config = dict(
    n_layer=10,
    d_model=320,
    n_head=5,
    n_kv_head=1,
    head_dim=64,
    d_mlp=1280,
    vocab_size=2238,
    activation='swiglu',
    norm='rmsnorm',
    norm_place='pre',
    norm_eps=1e-06,
    positions='rope',
    rope_base=1000000.0,
    rope_fraction=1.0,
    qk_norm=False,
    attn_scale=0.125,
    bias='none',
    tie_embeddings=False,
    parallel_block=False,
    init='uniform',
    init_std_qkv=0.0276,
    init_std_o=0.00618,
    init_std_up=0.0276,
    init_std_down=0.00309,
    optimizer='ademamix',
    lr=0.000325,
    beta1=0.9,
    weight_decay=0.32,
    lr_head=0.00466,
    grad_clip=1.0,
    warmup_steps=264,
    schedule='wsd',
    decay_fraction=1.0,
    decay_shape='square',
    final_lr_fraction=0.0,
    batch_tokens=32768,
    seq_len=384,
    doc_mask=True,
    train_tokens=259000000,
    steps=7905,
    dataset='wikipedia_en',
)
MLP neurons of a small language model. Each row is named by its layer, matrix (gate and up: input weights; down: output weights) and neuron, and shows model dimensions 16-79. Each number is 50 + 12 x the weight over its row's rms, rounded and kept within 0 to 99. A neuron's up and down rows have the sign that makes its largest values positive.
Before each neuron's rows, "fires before" lists the tokens most often just after its 100 highest values on Wikipedia text that the model never trained on.

fires before: " ", " Year", "3"
L2.gate291:46 67 44 47 64 60 37 65 54 47 46 47 31 42 54 57 39 41 63 31 29 61 43 64 67 35 38 53 36 54 61 24 59 32 74 33 55 50 35 66 57 68 58 63 57 74 66 53 66 48 60 46 53 54 56 47 35 50 44 61 59 46 38 67
L2.up291:60 39 44 33 55 48 46 56 33 51 47 41 45 51 63 58 56 46 43 29 52 44 43 43 58 75 48 56 50 49 56 66 64 74 46 59 53 58 52 66 61 54 36 44 42 48 54 60 37 61 48 44 53 74 46 42 56 55 56 51 48 54 69 71
L2.down291:69 32 40 17 57 37 34 47 39 50 64 57 45 59 55 76 45 53 57 48 23 50 48 57 58 69 65 60 46 54 52 67 48 57 51 52 70 34 55 67 46 55 52 63 48 54 47 39 47 46 46 23 47 40 45 42 49 57 55 49 53 69 59 71

fires before: "0", "1", "2", "3", "4"
L2.gate1052:38 69 53 56 86 45 55 40 53 58 57 36 49 70 48 60 48 41 63 28 50 52 66 62 47 45 68 43 44 60 69 73 59 31 99 46 53 53 56 84 71 64 59 33 23 39 57 53 48 68 44 44 60 48 59 46 40 44 62 54 56 68 54 69
L2.up1052:66 46 35 55 63 54 56 37 61 48 62 57 52 28 48 42 32 54 54 51 57 58 54 47 43 66 59 36 45 53 39 59 45 46 42 60 61 39 52 31 42 54 54 38 35 38 56 49 58 58 37 47 64 45 43 47 64 58 78 41 35 41 44 39
L2.down1052:57 36 59 50 50 64 53 28 62 57 58 46 31 66 44 28 54 53 70 44 43 60 41 66 44 56 49 69 51 32 53 62 73 71 74 61 44 33 72 58 42 38 61 40 51 46 47 70 69 25 29 72 54 33 28 57 54 71 52 42 67 64 53 43

fires before: "8", "9", "0", ":", "5", "1"
L2.gate1253:45 56 64 28 47 62 47 43 65 49 52 42 51 59 66 42 53 54 60 56 45 53 66 58 37 46 37 40 46 40 59 53 30 43 41 54 58 43 54 33 41 37 62 38 41 73 72 40 45 55 38 62 60 58 42 49 37 41 55 50 71 39 62 93
L2.up1253:58 48 44 15 31 56 64 61 42 53 27 43 61 54 48 50 46 40 77 42 55 53 41 37 44 58 38 54 42 49 53 52 32 53 70 74 45 55 70 68 55 29 20 65 29 57 63 58 41 62 50 55 68 42 52 45 43 61 58 46 61 74 48 61
L2.down1253:49 67 50 51 50 54 49 83 57 56 65 38 53 55 60 46 44 29 61 54 48 66 41 37 64 59 67 37 59 40 43 50 36 52 44 53 60 51 65 43 50 55 46 55 53 50 67 18 20 55 50 37 50 59 33 51 60 75 61 73 49 54 65 48

fires before: "-", "1", "2", ")\n", "3", ")\n\n"
L7.gate518:34 39 47 52 66 54 49 52 63 50 30 58 50 54 52 61 52 53 37 46 37 36 52 72 58 46 61 40 55 27 58 41 79 64 47 58 52 50 46 42 63 59 65 47 60 53 58 58 44 31 55 52 47 56 43 46 50 45 49 35 36 25 49 40
L7.up518:58 44 51 57 38 58 45 55 55 68 34 31 47 50 51 30 52 66 55 28 67 94 33 72 46 37 59 75 61 57 36 50 55 45 23 52 61 61 55 60 31 59 51 58 48 50 54 52 70 44 71 43 47 52 66 47 44 45 34 54 52 45 51 71
L7.down518:36 46 48 59 66 41 31 49 57 31 53 69 33 50 52 40 46 76 48 53 31 57 74 66 78 54 41 60 68 58 70 72 25 63 78 31 56 56 47 26 48 46 50 49 45 34 42 22 52 50 57 35 42 65 64 65 62 58 32 33 65 53 54 68

fires before: "3", "ro", " mi", "4", "5", "way"
L5.gate561:50 58 64 39 50 50 51 54 38 64 50 47 40 32 71 64 39 60 72 43 53 39 43 60 50 43 23 49 60 52 47 46 53 64 33 64 54 44 34 48 72 49 43 59 70 40 52 48 66 49 42 67 50 41 47 70 51 55 49 69 37 43 29 54
L5.up561:56 65 76 40 49 60 58 41 24 48 42 56 38 64 81 41 36 68 69 51 60 62 29 74 52 55 41 36 52 36 58 64 61 51 42 43 55 60 37 60 56 48 39 84 66 42 42 43 48 27 42 67 53 41 44 45 54 46 59 45 35 58 30 31
L5.down561:58 43 44 50 42 52 33 55 43 42 46 64 49 65 49 40 50 77 58 46 45 51 56 51 57 58 78 56 28 39 23 61 49 44 57 40 41 61 53 50 58 54 64 51 59 67 58 37 51 53 63 51 65 35 62 51 48 49 49 39 35 56 46 44

fires before: "9", "0", "3", "4", "8"
L7.gate892:57 43 47 48 50 46 53 58 70 39 40 64 48 28 74 58 63 70 61 48 41 36 49 29 58 30 42 73 31 53 77 45 40 51 43 57 39 56 37 50 47 60 49 43 66 84 31 41 44 54 47 47 76 44 81 54 60 42 56 68 61 51 46 42
L7.up892:52 40 89 59 52 68 64 45 37 66 59 40 50 72 40 60 50 60 43 53 45 66 66 47 61 33 54 54 67 29 45 63 42 57 58 34 48 50 46 71 42 40 43 66 62 47 51 45 43 45 37 73 49 37 69 30 29 60 50 55 39 61 57 49
L7.down892:35 55 50 64 41 58 59 40 51 47 46 54 55 63 55 35 69 53 38 54 40 67 63 62 26 67 66 60 43 59 59 54 47 42 55 48 41 77 56 62 59 42 60 63 46 47 45 43 65 42 31 47 45 59 31 56 37 63 41 43 37 52 58 46

fires before: " |", ":", " "
L2.gate507:37 50 27 36 51 46 50 75 49 41 38 61 49 30 54 48 33 55 44 57 39 44 52 60 56 50 62 55 52 38 27 38 62 44 32 53 46 52 42 65 43 50 52 43 62 44 40 43 36 58 60 28 56 53 43 56 56 51 58 59 62 47 17 49
L2.up507:44 50 59 49 71 47 38 42 46 47 50 62 49 66 46 49 53 42 38 38 45 56 55 65 49 51 50 66 36 36 29 48 72 49 43 35 40 45 54 31 58 75 42 57 61 62 34 45 43 66 54 31 35 54 57 28 50 39 59 57 68 58 34 51
L2.down507:36 52 39 67 87 20 57 42 59 49 60 55 50 54 59 67 36 70 41 58 44 48 47 51 38 36 66 39 33 50 25 34 52 50 40 55 58 67 48 34 47 41 51 51 65 41 54 77 45 57 60 26 68 41 43 63 56 63 73 55 57 52 56 61

fires before: "2"
L7.gate1141:61 52 54 48 54 67 56 62 46 77 53 54 49 57 51 51 65 45 35 35 61 34 28 72 45 42 65 43 76 40 51 57 59 57 57 14 35 59 23 41 64 68 71 33 60 63 58 44 44 53 31 50 40 60 42 65 44 46 48 47 45 64 70 52
L7.up1141:41 49 55 40 56 69 55 47 35 55 54 57 39 49 68 54 33 35 62 23 61 44 41 46 33 41 44 49 34 51 53 53 62 44 54 49 55 29 45 49 57 49 38 52 40 57 66 56 48 38 73 53 54 53 54 48 71 37 71 44 43 55 47 37
L7.down1141:40 61 45 55 53 43 57 57 63 45 64 40 62 69 56 47 61 48 56 59 40 63 53 54 38 49 51 55 62 65 30 37 42 47 62 41 63 63 33 33 61 57 68 45 36 64 57 24 61 44 33 68 38 50 33 32 52 43 51 42 48 48 33 56

fires before: "3", "4", "5", "2"
L5.gate734:42 47 35 57 54 45 57 54 14 07 49 60 45 85 56 59 50 45 44 53 32 35 76 60 62 39 59 47 42 68 63 48 60 60 52 52 43 40 26 64 62 73 77 41 29 45 53 40 43 64 46 68 70 46 43 75 22 60 40 33 58 40 40 50
L5.up734:45 42 55 52 57 65 69 39 39 44 53 70 36 57 56 53 50 56 53 43 48 49 58 73 64 45 75 37 42 58 51 40 57 38 50 47 36 56 47 53 54 69 50 72 36 19 38 47 47 45 33 51 51 66 35 63 34 43 43 39 35 60 56 37
L5.down734:34 41 65 50 53 60 39 54 50 31 44 56 60 57 54 57 64 46 55 51 48 33 38 57 73 55 53 17 53 51 42 59 34 42 41 64 29 54 30 67 55 36 52 48 38 56 57 37 36 62 51 48 55 63 41 54 56 27 58 50 35 56 52 36

fires before: "2", "1"
L5.gate457:49 45 45 36 61 43 52 62 50 54 70 41 65 45 63 64 36 69 51 75 58 40 46 57 48 53 41 36 49 43 65 50 54 51 48 61 61 32 60 66 57 56 74 50 48 59 54 37 83 61 43 27 56 47 50 47 65 55 59 61 45 65 61 58
L5.up457:48 39 35 47 45 39 46 67 41 70 40 36 49 53 55 60 56 60 51 46 51 57 54 41 49 27 51 49 45 48 49 82 68 62 46 37 55 52 53 52 64 43 48 45 51 45 56 52 33 26 43 47 78 49 21 48 47 52 74 34 51 50 71 34
L5.down457:49 53 73 64 50 35 66 35 58 46 98 31 40 41 51 57 49 51 55 54 39 48 46 65 43 80 50 34 48 58 29 46 46 58 36 57 50 59 57 67 55 26 68 55 53 48 39 37 46 44 56 66 42 36 57 70 43 53 41 42 39 46 46 58

fires before: "-", " "
L7.gate1098:37 64 48 55 57 46 56 46 32 42 48 41 41 56 42 48 44 37 48 65 50 62 49 55 51 40 48 78 50 32 31 16 62 53 60 40 58 33 30 38 56 74 45 49 45 43 72 53 58 53 56 29 38 49 31 48 49 51 72 54 61 46 64 75
L7.up1098:57 51 32 62 68 63 77 93 68 70 43 27 57 44 61 57 48 37 54 48 43 54 47 54 43 72 48 49 51 42 67 41 51 61 47 68 49 52 78 43 41 54 33 53 56 53 46 44 36 34 42 46 48 57 52 56 53 61 40 70 45 33 41 66
L7.down1098:59 32 58 33 29 32 51 28 44 47 43 43 57 45 45 62 40 60 57 53 61 36 33 38 56 57 46 38 46 46 42 31 44 51 37 38 51 44 40 72 66 47 46 73 41 41 26 46 54 41 57 60 35 53 56 45 71 48 62 59 34 39 44 34

fires before: "1", "8", "4"
L7.gate924:33 43 39 42 38 38 38 61 50 60 43 53 40 51 61 26 48 42 48 49 56 48 71 32 44 28 85 37 54 56 63 39 61 60 64 55 53 47 54 52 20 64 58 47 30 43 29 34 44 58 47 43 54 43 50 57 41 42 51 55 36 42 47 77
L7.up924:29 54 32 62 52 42 59 55 39 44 49 61 52 37 41 26 63 37 51 63 33 63 48 70 58 63 50 44 50 47 58 59 62 59 36 71 35 43 55 61 52 71 59 57 60 44 34 57 40 65 58 66 58 53 30 44 68 58 50 72 68 53 23 27
L7.down924:40 56 35 52 53 42 43 38 64 40 55 46 44 42 62 37 56 55 49 44 60 73 61 51 62 54 68 56 64 34 31 61 58 51 36 83 40 72 77 33 31 35 42 45 78 45 59 49 64 29 44 50 51 36 49 37 47 48 49 52 71 59 47 45

fires before: " |", ".", " ", ",", "}"
L7.gate1165:57 62 47 39 48 65 43 52 25 62 58 69 64 24 54 45 60 42 34 55 53 36 65 49 47 60 52 47 54 61 37 54 49 50 59 51 59 49 46 34 54 41 55 34 54 50 56 37 72 64 74 39 33 59 34 39 58 42 46 55 49 67 64 42
L7.up1165:51 57 52 57 55 45 56 50 41 41 44 28 51 50 40 34 26 33 45 55 47 66 41 25 34 64 55 50 61 49 45 60 69 54 22 45 41 30 46 54 65 65 51 41 50 39 65 62 63 12 39 57 67 36 54 60 51 54 57 46 58 57 27 51
L7.down1165:64 53 43 36 42 50 47 70 51 51 51 72 60 46 51 61 62 47 75 45 49 46 49 54 43 63 74 41 32 55 54 23 64 59 53 42 45 52 47 27 48 57 50 65 64 40 39 40 35 65 60 41 12 69 61 35 62 35 47 41 48 53 49 46

fires before: "0", "1", "2", " "
L7.gate213:53 44 52 40 64 42 67 57 59 55 61 41 40 49 52 66 37 40 33 40 45 44 38 43 41 43 50 46 61 67 54 68 63 53 74 56 28 44 67 56 55 69 28 45 55 55 53 27 63 62 52 37 43 60 52 44 57 53 61 78 62 70 48 82
L7.up213:78 31 54 56 53 30 50 49 25 54 56 40 30 36 61 28 56 40 65 45 48 28 55 52 49 35 58 48 71 50 61 37 46 37 33 58 54 54 48 46 46 33 45 38 56 33 66 67 34 64 63 26 37 21 71 42 39 38 46 53 51 68 36 33
L7.down213:66 61 34 48 43 42 51 55 52 52 58 15 57 37 51 64 44 46 57 34 43 64 50 41 53 73 43 54 25 67 40 65 52 37 45 72 70 58 47 26 56 56 55 57 65 66 52 47 65 53 58 49 49 24 45 45 49 63 32 48 50 48 51 54

fires before: "-", " ", "2"
L2.gate1125:57 42 68 23 73 32 48 39 25 11 33 46 36 67 42 43 46 44 64 70 32 48 51 59 48 40 36 50 70 53 45 39 62 44 40 57 56 43 57 51 51 57 43 28 31 54 39 48 47 47 34 48 53 61 43 82 70 44 59 32 53 46 47 65
L2.up1125:48 53 71 33 64 60 42 38 48 39 41 36 50 47 60 37 51 71 72 41 44 61 51 58 35 57 36 39 70 49 50 46 36 69 52 59 50 47 45 59 59 54 59 60 38 51 70 54 42 52 60 29 55 46 61 46 66 32 49 65 48 57 41 51
L2.down1125:38 59 61 61 78 33 56 38 69 57 45 49 38 48 71 48 39 51 39 62 41 79 64 49 47 39 53 54 47 28 42 39 33 63 58 51 61 59 39 59 57 50 65 55 35 34 63 36 43 74 49 12 47 54 51 46 46 40 67 48 49 55 46 38

fires before: "4", "3", "5"
L2.gate226:34 46 70 49 59 42 31 41 39 43 55 63 41 59 42 40 49 65 46 43 31 28 64 47 62 39 51 58 60 70 73 34 37 53 46 58 59 57 24 58 42 56 73 49 29 39 62 51 46 67 46 41 61 73 48 67 42 67 37 34 40 48 56 39
L2.up226:33 45 58 66 47 43 32 56 31 27 56 53 39 45 39 49 52 65 31 53 37 49 46 47 69 46 59 59 48 63 63 49 53 29 36 53 42 51 35 65 27 57 63 68 38 35 42 71 47 32 49 33 64 49 56 50 29 36 63 41 48 41 55 41
L2.down226:45 39 64 45 66 46 19 61 47 31 61 63 52 54 65 61 77 64 38 38 43 49 47 38 66 59 67 58 27 47 52 60 31 43 34 44 35 54 46 57 46 54 44 59 32 54 60 44 59 36 47 47 53 33 55 42 40 55 69 45 39 48 53 35

fires before: "-", "2", "}", "4", "0", "3"
L7.gate1164:41 48 39 44 60 66 38 42 57 51 44 31 43 78 62 67 56 44 47 27 43 29 48 31 44 31 54 55 49 37 46 28 46 48 66 42 42 35 40 51 51 63 61 47 54 50 49 47 54 57 32 70 40 43 51 67 63 57 44 46 64 21 53 42
L7.up1164:53 61 46 39 68 55 89 43 60 43 43 50 49 50 36 37 53 37 48 40 48 70 60 58 60 55 39 46 41 53 60 65 57 56 34 43 53 27 67 39 53 46 53 47 45 27 61 52 50 64 35 22 58 31 50 56 64 39 71 61 46 53 51 41
L7.down1164:49 65 73 50 59 64 69 56 60 50 59 53 42 32 49 39 67 76 75 47 26 39 54 58 48 30 54 60 56 52 55 48 44 46 47 55 45 43 49 43 58 55 64 63 39 51 49 39 51 46 45 56 53 53 63 31 42 41 35 45 64 53 48 59

fires before: " ", "1"
L7.gate2:49 55 53 60 46 37 58 56 47 50 54 39 39 54 48 54 44 44 70 38 49 50 72 64 36 46 59 62 48 41 57 50 34 47 64 47 42 62 60 38 74 60 45 58 31 61 24 60 62 65 53 52 28 62 59 58 30 42 40 56 58 48 54 64
L7.up2:62 47 64 62 67 53 46 29 32 64 61 60 31 57 47 25 44 29 48 59 44 27 32 49 46 59 45 59 35 62 74 69 48 36 57 50 49 47 53 47 53 49 66 56 49 48 55 43 84 53 49 44 51 47 65 59 37 49 77 60 35 67 37 43
L7.down2:52 46 24 43 33 52 46 63 62 59 42 69 41 53 40 45 56 49 75 47 42 79 60 44 49 72 64 49 64 49 40 63 42 55 46 53 46 46 59 38 68 43 41 41 68 47 40 64 56 50 81 46 37 52 51 64 34 37 56 61 36 55 42 52

fires before: "4", "3", "5"
L7.gate201:37 66 45 65 34 32 73 37 51 49 58 73 31 52 61 67 61 43 52 63 45 38 56 56 69 52 48 35 56 56 50 54 39 30 46 34 43 59 25 53 49 49 55 49 29 60 38 56 54 31 47 70 40 72 44 48 31 66 43 47 34 31 47 47
L7.up201:41 59 63 54 71 49 50 33 29 30 37 48 22 56 44 49 54 54 46 42 34 46 56 30 45 58 72 67 70 60 55 48 45 51 63 28 43 36 66 48 50 53 43 43 27 59 55 63 70 54 54 57 68 39 32 54 53 52 38 49 78 40 31 51
L7.down201:47 43 61 40 53 47 54 63 71 30 20 87 56 27 58 61 67 56 49 51 38 32 41 39 57 50 47 36 65 45 41 43 40 49 38 43 53 54 35 55 45 51 40 75 54 43 33 42 43 56 60 59 56 66 29 55 67 55 47 60 37 43 29 52

fires before: " ", "ham"
L7.gate1116:57 68 43 57 65 74 41 61 64 58 51 45 53 21 23 53 69 46 51 55 74 37 49 60 50 30 48 53 72 42 43 42 48 43 33 47 70 58 16 35 32 54 46 57 46 63 46 52 56 75 48 44 22 57 63 50 48 36 52 56 49 56 57 57
L7.up1116:57 56 38 51 59 66 59 53 33 51 46 59 44 48 27 44 55 66 52 31 45 52 50 48 66 75 43 26 36 58 48 37 52 33 49 53 47 65 56 42 44 61 56 42 43 39 32 48 60 54 53 37 61 57 27 23 47 63 66 60 40 33 46 59
L7.down1116:53 51 36 67 31 36 53 42 48 48 42 63 46 49 70 60 34 54 45 60 52 32 44 19 68 45 30 58 65 42 61 55 41 62 62 63 52 73 46 56 52 41 26 37 34 67 54 55 48 47 49 62 66 54 55 56 55 26 39 59 54 65 55 38

fires before: " ", " |", "1", " E", "-", " J"
L5.gate9:45 61 47 36 67 42 59 52 57 49 72 38 51 64 62 41 67 53 41 61 53 44 60 59 36 35 48 52 61 60 41 37 65 60 36 49 35 42 38 48 65 30 59 41 45 53 58 44 43 49 55 49 58 57 62 37 59 21 35 56 58 40 60 76
L5.up9:53 45 39 70 60 51 38 50 52 46 39 65 49 47 55 50 36 67 44 50 49 56 56 56 44 55 46 42 59 57 44 50 49 62 32 72 64 63 47 61 49 60 38 49 62 58 46 59 49 44 56 59 68 53 60 54 66 57 39 49 73 46 32 40
L5.down9:43 44 55 50 44 30 39 55 36 35 62 73 47 39 60 58 37 51 34 45 45 52 54 57 69 37 62 60 43 46 45 51 47 47 55 42 65 51 47 50 53 56 56 56 45 49 33 57 41 59 51 55 34 53 62 49 67 47 46 53 60 71 59 52

fires before: "9", "8", "7", "6", "h", "e"
L7.gate402:45 68 43 62 44 57 44 49 39 47 59 58 62 50 56 26 48 57 54 53 67 66 67 71 49 47 58 85 62 55 43 54 53 62 24 56 59 54 52 60 52 32 55 62 56 54 59 41 59 55 30 49 68 55 67 43 56 39 42 24 65 45 46 70
L7.up402:30 56 53 80 55 50 49 40 65 62 50 57 44 62 45 47 33 69 43 40 75 56 75 72 57 64 51 62 43 51 65 42 43 60 58 59 28 65 46 43 49 45 33 43 59 40 45 40 48 14 40 65 51 51 52 53 64 57 33 42 57 59 60 53
L7.down402:59 51 48 51 61 37 47 64 46 56 38 57 50 62 49 55 41 32 53 62 54 71 55 54 46 71 41 29 65 62 64 57 66 49 43 32 26 39 69 48 52 39 48 41 69 55 28 59 61 38 47 45 56 21 60 39 55 34 40 42 65 53 44 69

fires before: "2", "3", "1"
L7.gate70:53 50 51 72 54 39 49 59 46 23 38 56 44 61 51 62 54 66 69 49 32 46 37 52 31 43 43 39 72 38 30 48 50 33 61 62 49 42 49 52 44 65 67 33 29 28 53 56 60 48 45 38 62 41 60 85 70 27 57 33 50 39 53 37
L7.up70:36 58 61 48 46 52 53 39 34 45 61 49 28 64 37 45 68 40 59 72 55 52 38 72 42 63 55 50 67 47 29 43 49 43 60 75 58 48 58 43 38 38 56 26 29 53 84 38 71 45 20 42 46 65 41 50 87 42 53 33 55 72 57 49
L7.down70:57 46 34 48 44 44 48 44 53 52 50 60 55 44 69 61 39 58 28 47 58 24 50 47 61 39 65 35 26 30 67 49 26 66 58 19 61 67 69 54 58 81 60 73 40 52 46 18 31 45 58 57 24 25 54 47 32 39 50 53 69 35 53 44

fires before: "1", "2", "7", "ham", "h", "3"
L5.gate1243:42 31 40 43 43 30 42 36 51 44 47 59 60 61 43 66 46 68 53 57 43 25 36 36 38 40 49 68 62 61 77 57 52 43 47 32 43 54 59 79 55 54 44 50 66 63 55 40 49 51 47 56 29 52 53 39 61 48 53 55 44 46 77 61
L5.up1243:54 44 52 34 61 55 61 40 60 65 57 61 63 15 54 42 42 63 64 68 43 29 56 67 46 18 44 52 49 54 44 72 12 39 45 52 71 73 48 54 35 60 44 54 44 68 45 59 49 37 47 38 24 67 42 50 35 71 61 42 48 65 62 70
L5.down1243:50 56 48 47 40 35 57 46 65 58 57 76 43 56 41 64 56 55 67 50 65 50 47 33 59 50 41 66 69 50 36 79 59 63 73 53 48 47 50 60 33 41 47 40 52 43 49 47 44 66 52 52 47 38 58 41 52 38 62 64 47 56 59 52

fires before: "9", "8", " The", "5", "2"
L2.gate864:30 38 55 33 54 52 34 45 35 24 66 41 60 48 54 44 45 65 61 79 37 32 62 43 53 41 45 72 75 54 57 57 28 44 44 62 55 24 63 60 40 41 58 27 27 60 56 39 66 55 39 48 61 49 49 40 43 34 61 47 67 47 61 86
L2.up864:59 46 39 36 58 58 57 59 52 54 39 37 43 43 43 48 59 41 50 49 47 47 46 39 26 53 34 37 48 55 47 40 31 65 58 37 38 53 90 48 55 44 32 41 55 36 64 55 56 52 57 56 50 31 35 40 45 50 44 58 55 62 31 70
L2.down864:44 44 67 55 60 55 54 41 60 44 42 44 46 48 51 57 50 25 69 59 55 48 74 40 49 62 38 55 62 44 59 55 36 37 35 54 49 40 63 39 46 29 55 66 36 64 71 52 48 76 41 31 59 52 45 69 41 59 75 61 43 63 31 66

fires before: ".", " |", "as", ","
L2.gate37:55 54 52 78 57 61 27 47 31 45 51 35 44 40 23 62 54 35 62 66 51 56 58 32 50 45 60 79 52 65 57 54 56 54 46 61 60 50 59 55 49 48 65 49 46 64 45 61 36 52 44 38 43 52 47 52 48 41 49 66 42 56 69 52
L2.up37:65 31 55 31 59 64 46 58 41 54 35 59 69 40 39 43 38 45 57 60 51 65 70 42 49 36 57 59 46 53 60 51 42 47 39 53 48 68 75 54 65 49 32 57 48 71 40 42 57 48 37 51 50 55 44 41 71 28 48 31 84 37 51 59
L2.down37:48 62 57 47 51 51 40 54 63 44 50 62 45 34 54 48 54 46 45 54 49 35 77 51 53 35 56 44 40 56 24 47 48 50 42 59 67 43 49 67 59 73 59 58 54 59 43 49 57 52 46 37 51 35 72 65 49 40 50 37 49 36 55 42

fires before: "0", "2", "7", "1", "3", " "
L2.gate688:34 62 41 48 69 57 68 46 46 31 34 64 45 50 63 17 52 53 56 49 63 38 56 59 47 51 65 46 54 38 37 51 56 53 46 46 59 41 30 45 47 65 63 48 51 44 67 43 75 55 41 29 45 54 55 66 49 42 34 51 36 51 45 64
L2.up688:30 51 60 47 31 72 71 66 78 46 61 64 36 61 42 57 57 57 53 70 63 54 34 56 63 86 57 53 47 46 31 55 61 54 31 51 46 47 60 53 33 34 51 47 32 48 38 32 34 63 46 55 30 42 53 33 54 51 47 58 41 55 54 34
L2.down688:64 37 27 37 29 43 36 61 40 63 52 36 57 57 49 62 46 42 35 43 69 58 52 66 42 70 53 55 38 75 59 68 77 41 70 53 18 66 64 57 62 50 46 54 52 50 39 60 40 36 41 57 65 46 65 43 57 45 67 41 62 45 60 47

fires before: "2", "0", "1", " was"
L5.gate760:39 67 61 52 60 56 39 43 31 27 59 44 49 55 53 64 40 63 27 46 35 46 53 31 41 34 57 46 58 52 52 47 73 51 52 32 35 38 42 53 59 54 60 27 35 79 60 40 31 50 48 33 51 50 72 54 31 45 47 40 38 32 67 38
L5.up760:49 36 31 29 61 52 48 38 52 60 48 48 50 51 61 56 35 38 80 56 44 49 50 63 57 57 21 62 24 42 52 58 32 58 70 69 60 31 51 50 58 69 50 35 47 50 55 58 33 43 44 46 51 47 43 35 43 74 40 30 48 48 63 54
L5.down760:51 55 53 42 48 55 49 45 59 49 74 52 48 52 59 70 68 60 28 48 69 27 45 29 46 52 73 38 62 60 52 36 62 61 43 41 33 54 67 62 54 72 54 21 21 67 55 48 39 48 40 66 35 34 80 55 69 47 61 22 43 46 44 62

fires before: "0", "9", "5", "6", "7", "3"
L5.gate1207:37 58 64 50 50 49 48 42 44 27 57 55 55 58 57 32 50 53 49 49 42 54 44 56 47 60 70 62 77 68 57 44 34 38 59 39 47 45 38 38 56 46 40 50 25 56 70 34 65 55 49 52 54 39 50 47 28 51 58 46 49 51 42 61
L5.up1207:47 32 43 53 57 56 46 62 62 80 47 31 46 62 46 63 33 38 45 67 56 57 42 75 65 51 46 65 46 36 53 40 63 51 43 37 51 50 59 39 57 50 39 56 79 54 31 38 54 39 36 33 59 30 37 29 45 43 72 33 37 48 33 66
L5.down1207:46 43 48 46 60 29 51 47 22 59 52 63 53 57 53 47 64 64 45 45 57 48 81 44 40 59 49 49 35 65 59 70 27 56 33 40 44 46 59 41 18 62 52 54 47 65 11 43 58 48 43 46 58 38 43 47 52 62 40 45 52 49 69 47

fires before: " |", ":"
L2.gate1065:33 61 42 51 67 58 53 25 51 47 53 52 55 58 56 41 55 66 42 46 31 52 43 57 40 58 31 75 60 46 61 41 74 47 36 21 45 52 48 41 63 61 46 39 72 71 55 44 61 63 54 63 39 76 37 59 53 54 49 46 58 53 19 59
L2.up1065:26 53 47 80 56 63 42 30 61 54 41 48 49 58 59 33 44 66 41 55 42 63 39 51 52 51 55 65 40 65 57 46 75 47 19 45 52 48 45 42 50 65 56 44 78 60 38 36 44 62 70 67 46 68 58 61 32 52 46 59 56 33 24 49
L2.down1065:34 46 60 49 54 68 53 45 46 53 46 52 59 50 53 51 45 48 58 47 48 61 51 33 44 55 78 64 34 46 28 45 59 49 41 50 55 49 46 74 42 62 68 42 62 71 54 72 36 60 32 33 48 37 73 63 51 31 65 59 43 35 41 32

fires before: " /", "-", "2", "0", "ine"
L5.gate1099:52 66 69 50 50 69 54 33 30 39 58 65 50 47 54 49 68 38 57 27 42 36 37 73 43 37 32 55 65 45 63 68 50 71 36 57 49 50 40 41 66 63 38 54 40 57 50 52 78 47 50 77 43 38 60 60 48 56 38 38 47 40 30 38
L5.up1099:48 51 65 61 44 49 60 48 40 38 70 55 24 59 64 62 60 58 63 31 57 37 41 73 55 59 43 45 56 44 40 49 55 71 42 51 49 43 44 65 57 23 50 74 43 41 72 63 56 37 62 54 54 47 40 50 33 59 53 42 52 48 32 32
L5.down1099:57 49 53 68 46 41 51 50 52 71 42 58 38 47 46 48 75 57 69 51 52 40 67 42 71 53 48 49 59 58 52 34 50 46 44 53 59 31 69 40 50 25 84 56 44 59 55 59 56 67 53 43 46 33 53 41 49 65 32 59 53 59 75 41

fires before: " |", " |\n"
L2.gate449:46 58 53 64 42 58 47 58 52 36 41 46 30 35 50 55 37 35 66 40 55 68 37 56 50 78 42 56 51 43 39 63 52 37 51 44 52 73 76 56 46 59 75 38 71 57 50 44 53 36 30 51 63 26 49 51 29 53 58 36 66 30 44 56
L2.up449:33 64 50 58 69 58 57 59 43 39 64 55 39 48 51 51 55 29 51 68 58 69 53 44 57 47 35 41 57 66 55 68 66 50 44 58 45 31 37 42 73 63 63 46 42 45 38 32 42 53 43 61 57 45 53 33 50 36 44 37 60 33 33 68
L2.down449:56 46 58 58 34 44 37 38 38 55 45 44 54 54 52 59 53 59 67 41 36 45 59 47 60 43 46 62 38 41 35 45 51 36 58 57 68 72 75 80 38 60 44 57 60 63 55 77 49 49 53 35 58 58 45 40 49 70 66 52 51 45 36 38